config.yaml
hidden_size: 320
hidden_act: "gelu"
norm_place: "pre"
rope_fraction: 1.0
attn_scale: 0.125
init_std_down: 0.00689
init_mimetic: 0.7
lr_mult_o: 1.5
train_tokens: 603500000
max_steps: 13234
dataset: "wikipedia_en"
MLP neurons of a small language model. Each row is named by its layer, matrix (down: output weights) and neuron, and shows model dimensions 192-319. Each number is 500 + 40 x the weight over its row's rms, rounded and kept within 0 to 999. Numbers have three digits each.
A block is one neuron, or neurons of one layer that tend to fire together. After each block is what it responds to, as a language model described it from the Wikipedia text at the highest values.

L3.down255:510511556516520510584505530533452494504514478531487483517565501526437567441470433431549500516445476501503563498455482498453450508484465575525457515510488498493508498449568506542489578480382504497471601454496438474498505553521469572514462486546453534444575536473562526461503513434477504525487549504600507497545460520457502447532541543512523522514502457519489456516487571411407475564557
L3.down299:461455539510595509500524518500516564548600545491483511546593476497500471525569528519454438472435482508556519442485554486529542604403549509458498480531443450461481506533426543495511456532533501501503489498480537553443477526483604475467478497512516429469458482512437433532438508483558525506457454491462410469493513450492483409598516517562488490509540460554498492581509590468504511524474
L3.down562:461468504533546437571488468520528516471438504544510536483548485517471485526533487461476527518513451555520501461523496482559524493508518488503485598489390514521528473510455595439519603544463462510485457494529564528517480550552494490579474472502449443502484483478485567487491461560445472541408432486468478451518441462455489599492452502442456520522472513416541507471519523472520541503549
L3.down577:471501564458519498558478458601552513477531496463483502576511556517521500518510515461563554465424531453485482453502507474428545538555476422494494502439517388471477546527477528488493550498462478549487513514539405530499475465457546547473495468482491515459485474491595450513442470478487533506439425458479446486513501482492460495521498486483539488573475382558498490470468461446575591528509
L3.down809:493549454502509476569503432560548531476511475451549498428551489486446481551532574482498493529517471614481563504539574476506497413490508518484505519485453471496470518448449525463524530521504494519413471484560572528479510495520496466522487515516518448419460510483538508496477493530563503464458444463506476462498521421478491482512504444477529509497447475508477484530559510482539528543487
L3.down828:438510526402499562604499355520514430521530491496530463548518547507517460571489508596471485505516479525502502492457512526525521523437500475487530561495475527495498505524515463496528553444485578497495559487521563529576457431462488506470484543519448533453549556509501513503451485571513478524490562512516477453547491493491422500466474463482564507493482479495449529514487599511510423407453
L3.down948:481533552488464478597518396537500503482533506480488513457515474484444466470485488514477514521452493441475483519569520521559452438542490480442515573487482518509514529535555580473467532499513509451494491505490527533478525583534508493486501448539425477533554472572478464487498534546528463534490482461477432531456546516407450528448417461408522505498472492431505602495497515579583553482526
L3.down1086:507489541511526429535433501517444525496548554495526536577551474540581559383544525591416478529464470502469504472447545450533544531474492512532500597527397486552482422467515563537431469557487514572430463438484559500466478480441467466516580508409509469445467451428472507501504468542551489499485466476532435532524469462531475474445473515519548560510545535504519496509518526470537468492499
Determiners before possessed nouns

L5.down1036:536542516474498527439518432494524453436572454445574464561577519484457421529502478487489530514430561482504485515529482524479508452486562497481454422506529546538499481478534587467441457563525523428514494428471511494494511534415536509531492517484572433508477561493539496548429501524480589507450500507557498406497504571500497584496541519590534539444539518603491518470500470482468517472476
Name-end before aliases

L5.down676:494510508527483547566506557573485492525530471474475585462468377448494486494517491496505460550443468506504564454492485531495517532514513478528511422520532556535519539538472435442524500493592515551492441540526461360442462541492548622528455503535511496460487440418502506537504483443490496478495421532522442513478384560536386536499548485522504497525509494532549558479492501452565469454512
Dates and year ranges

L5.down528:495451540483540485391465497486549524482520442496500515510496526491507503542524539423506459503566601512408495491528584418460553471459444485417531423477611564473548537422442471518526532453459560451571575518488469576494527542469519508508520538490472489544492436503481428492469523503569483482497449544492502484450486438495477474596551536463489519491500534481497481526487527486498419455537
Word-opening subword pieces

L7.down34:467478563497492594478541610536444461468496512472504488434505469515531511478518498495507536474513565524483507534492434533445483464515485472486491490551492443556530549487446489562544457416523447471530535496529556528498472507454454472500524478475530510562470476509445552529506485518576529448524489502487605516552502535457492487560491508502484488481428456455486456583460472563524455453506
L7.down81:456513451445552532451533477504400440414510530486587497484447465474509481433508475538532545581448443560507468435539567477465478513519544528490507484526497481521492564451456529471478548440440526529475532462517505551474523470555558484549439468532477533470494557494494504533489523593481460431549468518524525507569506477512477531465522489450486522567538449499541568530454478499504531513570
L7.down209:460513509509483520498572451582523451517455521485498533533480518439534423453495490481591541481504482523561498471539529427418498502566502540495565582477521527472468517542478466496502567426539583530469537454486445502515452495486502470497513476444521434455492491564513459595428489482582546429485479498511525530558529515511539567528502558504443479483554491474491461578472472512528506542485
L7.down714:438477504553476462535416408523452530594502572549491481555519463485496515482494497571411533491452514523503478522502461455464534433475506481561492524527479557522489588448547510534498381552494490501447510520427455501491529496520538490422498516537546536473528530470421557393511438512533506548530463515531478465460471484442493542496530578614503476538480543518495511482517501575495483547445
L7.down771:477481523468460484543464400562530464448449545491542560511545482493497519516445460498559483473506508548539509525537423509563497482527466521501502638451482525471504504512538484477479553504586508499522522475486503516534541496433518494519469574520484436499546490537469507487483486580517604522387478521471423474492481477477459484497456548502476546514504510528501430503485497527570503511514
L7.down809:495504413484430507528458499510574500515506433492482509518532543469437506495508450504505490566482475516507478459476500475517528498512548536546515605485475514448486539487439465464484509426557499496454448567540532538492490501464513539481495532532508465511480444471520446490488493518522483484521450526488530574521581538497514532473434500464491507490511473465516478500507627484500531488501
L7.down922:492454537482593439465462551528547486532492469560471473475453517517562483525487484502485519478542518464525542456474499518530520546522400423468447498479446611472554484495517530463529521445484547489513489479477487541572440525439482604493500506460468508526504511508428446548488488510425476437510537450519529539529522538577519440412505480524479468549482411579514501512476516548453498501498
L7.down1029:547473509540492514508540485492543485486468560524511571569525421512454438446523483553469491410422432529522444513520464463553546529532463441456526562492458512521501498527575584431440465495451556472584494466521539484530528514452534507486489500478520453507480539596578443551465520498542474500436496529489427556574518442533453487498488507520479508522512544515475545499457485526561520485425
Indefinite article "a"

L3.down247:419492488531367448554470519543540499461553477494531486502530505472529472469514488539528520538569494493497463531514481396520505484485458546585469500454508456464525487471519484465486437548491449448440499486594465617529561536524478483480525497534448524499508470500548574470435566534482495516536473524543490487491525529479446536506461469436560548475548475410465503478525510417492513479541
L3.down273:579573493498526496532551465498541502514498536471564558513528492520546475563521509452486516511522539502515464493539426402505489451544554530451403510515446538540496496601466427495501518422430494543520421529475490526498490499479521514498488502554507512440488514503528489509508524423546581451468526406529477484502506515491491490585463546499543450592503502465482517561449468523499495539512
L3.down560:442461561448454541562515481511456574434530447463538557530541515403504504490467513523542493527420503458476534527501473442491512453582520496424460495512505493552494531524520512478535512458544498478505430537578550516461525595497524523487517450536473508575438540574405479555538499493446491505413460517510494508453465518496514477490552449502541458482557531596404572525496496518506568507563
L3.down707:448485473521475533499490553504484504537488507495523535446503523518482479515546475486426501504588562490471487552559499432594518566487477460421616483476495538456435468529432501437492491454392483508487510538571455532426459537489463480478485537506490517530554585474501424521490481568434416491556459486519465489472549553484503517558519499492523504570582471449422517528529429499458523510471
L3.down709:453477515504487476514529549507542536530521470504458436513517532539478543497474540522502480452466395537549555520556509442552539526455461427451585538475532537464446492514498481563487447490561517499415480485531507458514367516557526480536509474495554511524468487444512491482500446512450479525498475487505443520533516470447495480518504533436449529552547478513562411488468457497467532510518
L3.down731:545475483492461504503540468586538487468484515479576495514457505495467513546515518487535487546538531477366488489571435409437491518589539455427483458507526453521513493521470608563467484560476486566487522491462531509522487515457505494501553540522590479505510468447534542511485457519498586492468557511496438446489508472505490488506537508444481484405538461469495477516433501467482512508539
L3.down860:411486519369516503455506512505456459493535545466439402466453498556497530556533491435486558452540487477475525545517484536510442469471518428392500487553522602512479446577573494464483533443477505507502443520497519521452486498502463496478529388478562508427482530484498519464492553490482547447478511490479539469467551504439492536523455449482532463512502481452565483493493524508504414519482
L3.down1218:489516569396507469511509522471462567483477505468576527444559515537556488456482502528429520459526586510422473499554478511519479498480545466468524518442561405474523515547506517512475454453505541494513501583497465425494476509577538521478424479524551517503469483530524482571510549505520544484436447461492467494454552537482548490445449551534575457467483483532533541500522530542500534487496
Word-initial fragment "th"

L7.down122:470488487501504497486526531473646489437580554480522481533571487517516498518648473516472549490445500487468458491544529429501488501554463511491452419455500487473461453562490506463535443487545499420525485483439529520503442449447563429480617459604454568483509426553454494535484485502498487459453467505465462539499487524530535422533526511544442483540512503474533499562529525462548577448556
L7.down200:472590470509519540522518568514493506414558485455485517503506511573495477470521478517543445454538572478563509561489542511436562454431460508454430467548510539477510457535411465506483510450477562558484497541503554429541487530454545522507578414498452550498482510532492490477563460545559497553465476517469502548492482480489438474490513472574487460515513499399554524521485444565488491466457
L7.down270:543521535507514512457438489503472501473483472561517487523555514520504501525524498408549508472480524598509521549593561466474505442541417504541448450601529560498460483440543576462414518464509494515504508475521528497475512462483474467483457496621521450458449547523426520532483418512465506505546482535488528485515469476555541485492488495522513476436477590522465497547483495467448549554483
L7.down305:551509494462512420499477498482435488500496478506486472509454520449455532535479538470578421508545450484479571479527530434506468453500499437516511540504557515551537574509547478484485467450496417492514464513562476542516478510483574518531422510476482501497545500471466496520544485468454449546516532549500456572540459488535490463406557476445504459482503484439529525535530469543537630545575
L7.down361:464437477514544542557475492486512498522527499461479479473479482496481524519506530493561531473516468506485511446568490460507477391492515544500568510515434523621440477495475468490555436469479415441556528511514441508491489485570525491462507478523467513479484441568494557456466545540490489463492550553488509529566415547417452451522482471498522505560521484579506502424563502508449510508495
L7.down733:491466486484500472497484449513446521477453458469527461512485440487517492491469475481463483553502470450516484501545531500508555485483478476525472446513479537538496497467556500512476500515563418507543488423506526454547445474384516504509481531423490474478552517551498555465430461501469490493583521527577592450558520520475474440537469509534485466508446483531537567575483513514528500576483
L7.down854:495541524559501549461469489476517426503480532489466540496551466557560485532500546565474454492471501551519563502492489527530537524484452477513505487527460509496485369513494490482587535493493457473484490544470531464437489518505485476406466536534521532552494470459443495526503430513555470507458508512612488453540475495509460461466453521514495510571506458531536521501534522489498488467562
L7.down1021:445497505373531530514447529514532474516548521489520526460465497513471472501473498489481528538460446474537471484503599471429528571557432482507542516467481477483510436511450552533523515553406500484531514491523486495489499478510470490471557501531573470469527495457436494491542477498541441464513389545490491526551509594480550492374459555453495532489497509523527480464505512473565457522536
Word-initial g fragments

L7.down253:482488534559451524481469566537391500483494563512471509495502522525493483473554516507476479536486477535552516527401560480476546463429483489499517495471483564468534459500472540563532544492571515500502535518451578457576497476487505491433478566506470465487562481515478543542531530550506515486442534512481560511501483458495504473470546509531451488526616442536489483533475452443405473560467
L7.down373:497510469477501530498447507515523486452464563509507499525557514488520429509531491552476463478449477495548493492487495505475467483482536505519532450518560485531450520488475494446545531500582541518550480491451468512503495503450536539504522479483526478509466526579475457497444481470493460397540535501439533495482498487500588489487542578525432445558512444543454478454512512536445492428498
L7.down377:477493475489577502434604460524493522463490505602411440400538462481428452492520545476555491525450514444451503488574541497492504567539458479510474468539494528517561446492524450441421569572491422517560440513469466420526450461499462516468571500538473594529453472529494504481506449515430503541564465497467534484547477466489548527494515488488471506525573531491448575508478533460536524532487
L7.down770:490481530480434546496452494557556522457498498471481492460472543423495421464505604515495464532567509536526485467519509475516509490523476545539541530471496531481499445516461584480476545458552539493540539448466479496479489495436483492520447500517532421515457456533539535496447522528543460453550462518496440515553467525565487495544497570443483627472437432539443540492474507485492458490512
L7.down1035:535536450544500510477439437480536555484496430497497523477556425516469516522489544555516490572500540553536488501481465449489577589488513561517509531556522541509492541557445536566573514505494468475518572530507465535460418480469487512436455523526462506508557462524475518462431496446501477473525523540516479459516408508453534458489484544492552512459544485531502528504592503471530491508516
L7.down1039:482488535454462477487408471548473460541502519513515491560480489549527499520517518508528436472561519494477536547506452458543505451492586437486502517466392449472528506493544529528544467564496528494512486554479462440467483493425509504481467554460507516474443509467485513562505538608540431558495555539474491479494496525517603539451503533446624567440521431495546568501553496460465499476516
L7.down1240:522492576485521508493449509536520530514497464512457456569524491515433440521504494600487538472516474498542524490503509493533551537473476478564544518496459569452500474494412482494447496495639434466491553512483435503484543512445532491586462472523495545510487492512537490569438522562499455452508454484472472479597459548536513513468529497487477494458518469504547486501532428550557500533505
L7.down1269:515533515519470508462471523498480467573553451526477490557505475518515469568535457534493559520500486471500461526507444531475511522528495458500499472465498451534470561525493543525486438416590583523489515518438505506478472552473447507499563492538580469509517480554583520556383505559511500477545453514487527477491496541482475508505557591502462469441544490540486397505484484553555525534530
Year-predicting tokens

L3.down246:518541459559466504498466386423543515509489500515521465520497459532516532487529449475483522530429489495526463453505489519541490481487478487530468396421451467516531537442482461425491503508436508535462542482515481450467496496455529516548508570536507481536488484497484492490487388532506473499511485500581471484526566452504495496510479518534470433506464479497432518447601501493466568526550
L3.down252:529488571495500475546438499490553439478504502520510491493411469492500520415475432552474514503502500462498464512511509458462527521461473496505488530521484460501490483475485437482448578511465415494428449511503552449404587510495388557545496509508467484520477497442489518500483527458546487523469522513455449460497420489507494479450506454627547505485530586544488485460464511439541518548546
L3.down383:497559484485494496533477470517519529415475537476493421521496509513551538443513539469560456468514582460440507543477516482521529493515490494477545507507444510493504529537541529526475503437507500505472466410497459454534521541532415507529486496548555587512514532450473457528475507494485484522493477552477517462508522504458447519443532531527513531532558451519456561484525502517542470542496
L3.down416:552412519521497504437440475528593503521599519444524518503527495597558584459475468569541580515561571523517501463500459415540512503524534501521518440445451510456538432493537452477477519497510531535520440446534492483489479517521512525503468465406524462424486448543513405407483474401480584520475461467495478455491509551540556522542488520565527457587494473470515518487556513535583515502497
L3.down686:502515497535506506408517519513540445530592466495544487486392497466489547455478467428474508502451472472462490507404523483503541459454480421571504561480490478497495474546493499560623494512513608490494498439555510456501505555523438529557546521464416480553477535549471503472512481482476490511496454439537523496440444525518468491497535523450480495473450542522440529528496462505489529537580
L3.down841:454496510485499526495456568535510529451565500515551467425575560525432483540483456575485435501449560434503428504531486508486456499529489495569475433508476546533541529546515505544456543419456509524491493557519439439568548516519468511511572500480436527512537421564501486588479495466460491441479444501547528523460429596501480427448488525489515549490514485546528511491510502540535519525544
L3.down979:509574526503537479530511446562452482525529534464458469552493501555535475463446453509411558582460516465513504472449483441456561511512512468481505502473562505475465523492524471508524527503418489557445406500521490506500518537488547551448447520544442516402520481532517434499480511402502516527459469428516427462533506553434446492525516497488596537480516588474445541451497592531520475544508
L3.down1137:523477544489532441476529509577512493405503501518402440444479511524522498457545461470483439571418473535492483483505464515510477497517547502490541446474476469477477442525545474482546601491493538511478565481528466464467523534511499501507523558519558517456523500498504503559415582500481501510493465517522469494527530532449437500468469559455499465576506475388483537459483528393523542436486
Partitive quantifier "of"

L5.down387:508432526471507473515401496552558543475516489505497514508492532536426523568479494505508468513510491463480460486482492453497513447465526439507486476484479505529499520586490487475442501459509554526524487500542515525479532516496545536473493514430480500541472507499477492454532466499485525553532458442480384516471479516550590491520474612478490522541529468508509519460515537534482508488435
Possessives before event nouns

L7.down161:425533517545514485500460482488600532521484468561445567542469511478446557545510518522508476508473543518508508522448471492506424531525568509477453535471512389485485487546455467500490469515533522503497491452567477512543531521436563493504534513520507449501546495467528479512504497491455462512509492544547513497479503461508450524517541499417483500484483567511539546493524493435476507472541
L7.down298:530493536441476515463464479467469449557529448507593475501449486592495490566496497567533514549434493550431499495524474474565468478496479476494505552514513543486528428484479484532521472477500502526546564452504442512460512449496587493559479471479494458519443513456481444551542534514511469566503574590516569540484452466510407418550485479489434526494557564461514532527525493510477537523428
L7.down441:483467498499528491476509553493572434523444574589521521539495543559502544495561511554526463482553468549491487493482461477466490500521501519512500535424514515533447522602488501532460455489510520504502416439541489523502519476507520497512624467570565471486524470469468456502555506483477524513432501510579458498427479503556447453474542547489526512568548486495444499490510560507467447505515
L7.down812:532529507496482490496519574473501504538514478560496402490465400440499531473502467469509498568527523462501506492415474436521517553428545498480450504582491591474502504545500440536512502531527474531517551500535513488540461512506504579512449463487543488505451541502572498489480464488483522505496513524538481497409456477436580442493564528467461476529542497475468457552471474453517520498459
L7.down1034:521548508439507547429518532449434471550515455515483436514428493559495429546494473470466439546505522485490500509538483548442550483529518574491436519434453458523474482453451468426485439515611466497517550504465561513460502523492455478543513480516512470543531543492421491486461516552506441529516503413510498527542511543530467459439541450474502482531552498465570490508469576508480513539527
L7.down1050:413439486480506523546496492523491494469528536433508433475513512466523475567485513534498479487510469476439520564546459490518474533485481452449495518503446504495452441502525502451480544447512543516463581509546482518520521434540519458480510513524533497540541492533433528459509476516439516512461467561482537453467504502471481530508507524511506504497517459482474554539429548539547526493493
L7.down1069:485513441552534526496437575491491513491550502563448401479560470536515502492431602524466437469435533481561480462423475519503524567528542484476514472523488534411542475448437440480533446566428493500526509542449507542502477551503556514475431466504475474467488518457452430487515564477489540517466434491512510475425484474507455510462527471486432506537450516414456440460539505530516581477472
L7.down1113:528506477529456504523428487551516513466471529537512570433460409558480529524519483557503472528479490546471478558413479492523524558477572416562486508511539483491579502473524487478468532543531459438436536482495514473472441498542445477444537527507477490506466506502498501540524509527491530517571506491545512547513495470534421534490503491538520485519501337516500446470499515501492514532479
Sentence-opening prepositions

L3.down190:562521395472518448503566548520501464484549483475519553446466524475486561533495506493469528534481543444520607503561472453521475483530450442490480484509557452578525479484508512498444527553565488502539475505477491503526497456574471451478496466490466506520486455417430515510481449577478542495491491490563475472507519449547448534480402505469513478477473540463557510426499455511435578501449
L3.down703:498462554473526485410496513435542530431607489470507497472513547541473531513570520477474549517514460500536470523489581524622538530468493529501438488528489515511520521450545553456480538426550509440477523551433478422535437510547486483470556498572496499457492451493519477593457461469505451498491522501517495496475472553487485518452530476507453473557511455519524529577551454523506504492531
L3.down975:539523461508534492527472500550518542507530439450500532579486562521521463506549536580467457509500515439493504448530487510435492596521520484466485522502430508460461440521473535501531518420453466544498535531535536544447501510548494545472453583466552527551473474531541444450485473573539497539473465504461507497519505427549487459507570527490489504482459495519479478505428482450515517457558
L3.down1040:587435483475565485512522471611507502400502475580479566485600486505492530460483536526556532452535537406581529548495538525472480579528465504519519442444512488511514489463474578449482547525510571492505540464447445469488474510475507525551489475469475463517533552471434443506495489525440542516489500502594421524473488471502459535476486465538538503479489508593487488477554492509471461492471
L3.down1050:548481439506510490472512442574494549455514512514488462517480460575525479502480555526492518578487500386527569438453497508495521523544469482568493542532518518568478512475412455502553491417521496516516434471540492575402516521503533448541507504518473457457439511485479502565536511452535465540507466513502479458443536515507484504461532574482490490476562487531518503489486479475489468515484
L3.down1156:478546429466485479571471496479559498508433440564498465515500538495445445503481509482436467499545494491515443492419506501514510549474487490493505499488552494547457583514542533476487424471521542485594467433454563507477561479552502574527515482509469512523537431543539535458533503494439481432523482552463433551527500571541492465479490524502464540552542495475515499527494485522556467490497
L3.down1185:486534477453494477471484542560502507487528535461466563536495525562453455574418498466488480529553456464511522465530519501447431478500559544521431487418446519553469518533480486472524517501465491532523497485547501490481519457488552466515476493577523472483522525494546539498484445532455530491552440497576526511494505450453458555593497491433507533502510519516520500493519449450482443480464
L3.down1207:475513443495434533539533494556490510525515501552511501515477524570542556537513493499490537504471527438491497540468519541517525528481452493492477549496459553506473451513473497521493492482502537473432475478505467439552606537485498461581511414518552501483510394461495490502466512592527484495495484474497449477440434641561600540550587445497474541449470547554452486484564553453545491470507
Separator after name or title

L5.down1134:508516469542568496483497471522557548516538451497428515541475486469415525451519500520516510569530532465497532450500519505469553525542530514560585487498522592501532511541458505468544533492536531460434507497467522498500523495569548545555561503559521502469484490418460495536377471488501462565482518492419463497538447545432508506456467515534531485487498501491527540456530498477425465627520
Quantity before a noun group

L3.down31:492513507432429441542500462472467428432502537480466445501457456503492486553576432407575517488446440453533513463495514445492433573492522508550415502506594502499505543486489521502519556456421541453494522483471476578490507465473433463491470523541438486510478554480501515486557488511573494474565424548452495490447541533459467493531478481457534505480540546529480535479491456497454490472490
L3.down429:425492531435528509491493514498485491483458500496528490477481497567523536451525534523498501540486498472548517557508469540554476520497497478550488559424503568598526513486565522557524562477510545490509460548558485526509531503472405481503477436482448468463551552507466497518494463528468465447531519534472465488458454498476483483467583445474509456514457387509560438462515501480505478573518
L3.down548:532511564463448448473413446475457489474531521481507442508539541504448414550501487461487516483501454505545531521506482496578468459520548486511482476438469548462560511470486553497497517502490503507551544494557555503503530484445490496528505481460520510520524520575481489528435496518475568571495511481549517468552513516414455456453555589494475529455551491476475566496459541547419498500448
L3.down623:451555469489449461471446419440538478470507513515449434498508548472499476471494485498495533549456479530436487501485520440477520522533542497499478471471432502579486462484482561489502467475492466484477537464496536506465472513479520521466514529559534449484539453482514501507518419501430594510518423484452549532474537547526433450514438399461520497505502494541514539488414599496530492514542
L3.down647:563521508512441495540520503565464455545506513476471481450516483543511500465475467490473535445520448494534564459517547479471476605473493495542542504469594495513510490399529501504523458502515524519526458498525518489468476438466460470530445506525497460480529454483462449482486470510541474499474525525460486443535572530506449474505529487484517582504518460503466447481479513527463546457555
L3.down746:473480462607521481493516524543455514564467485549472520499429497553477510487486393452523482558499487505522480473497494483482505514501509527483487526515535540467479494447480531533490506462588495486503470508527559487524574509508488470496519465510562531514504534524488424545495596542491443482523516446518537534533507437490493550463419554463509566485517504532539550496500499505525498535543
L3.down974:495545493450469536499465505495505468451500454592426500509452493540499521507490418497495512481416498548590465502516520519476519461462546509508539393525500492538453514510499526560516514528509527492430516494574552521454503542530450422558495453501518507410488549464432453567488535495472499512520418498487498446572562441568459454445499562551589514518485495514456448501488565463488610537578
L3.down1069:491511504474485485551558437553543454516489508494452459533437483453497483556519477425502481482449366469454515572476488453472495479447503537533538461447542563517530517510568520522464576498509482467480412501476396559534517511585526449460464550539501482487524480517445515496530531485457497491465480520530481533468573540482532457453548503584546485454511463505478489522572528529455487449526
Month names in dates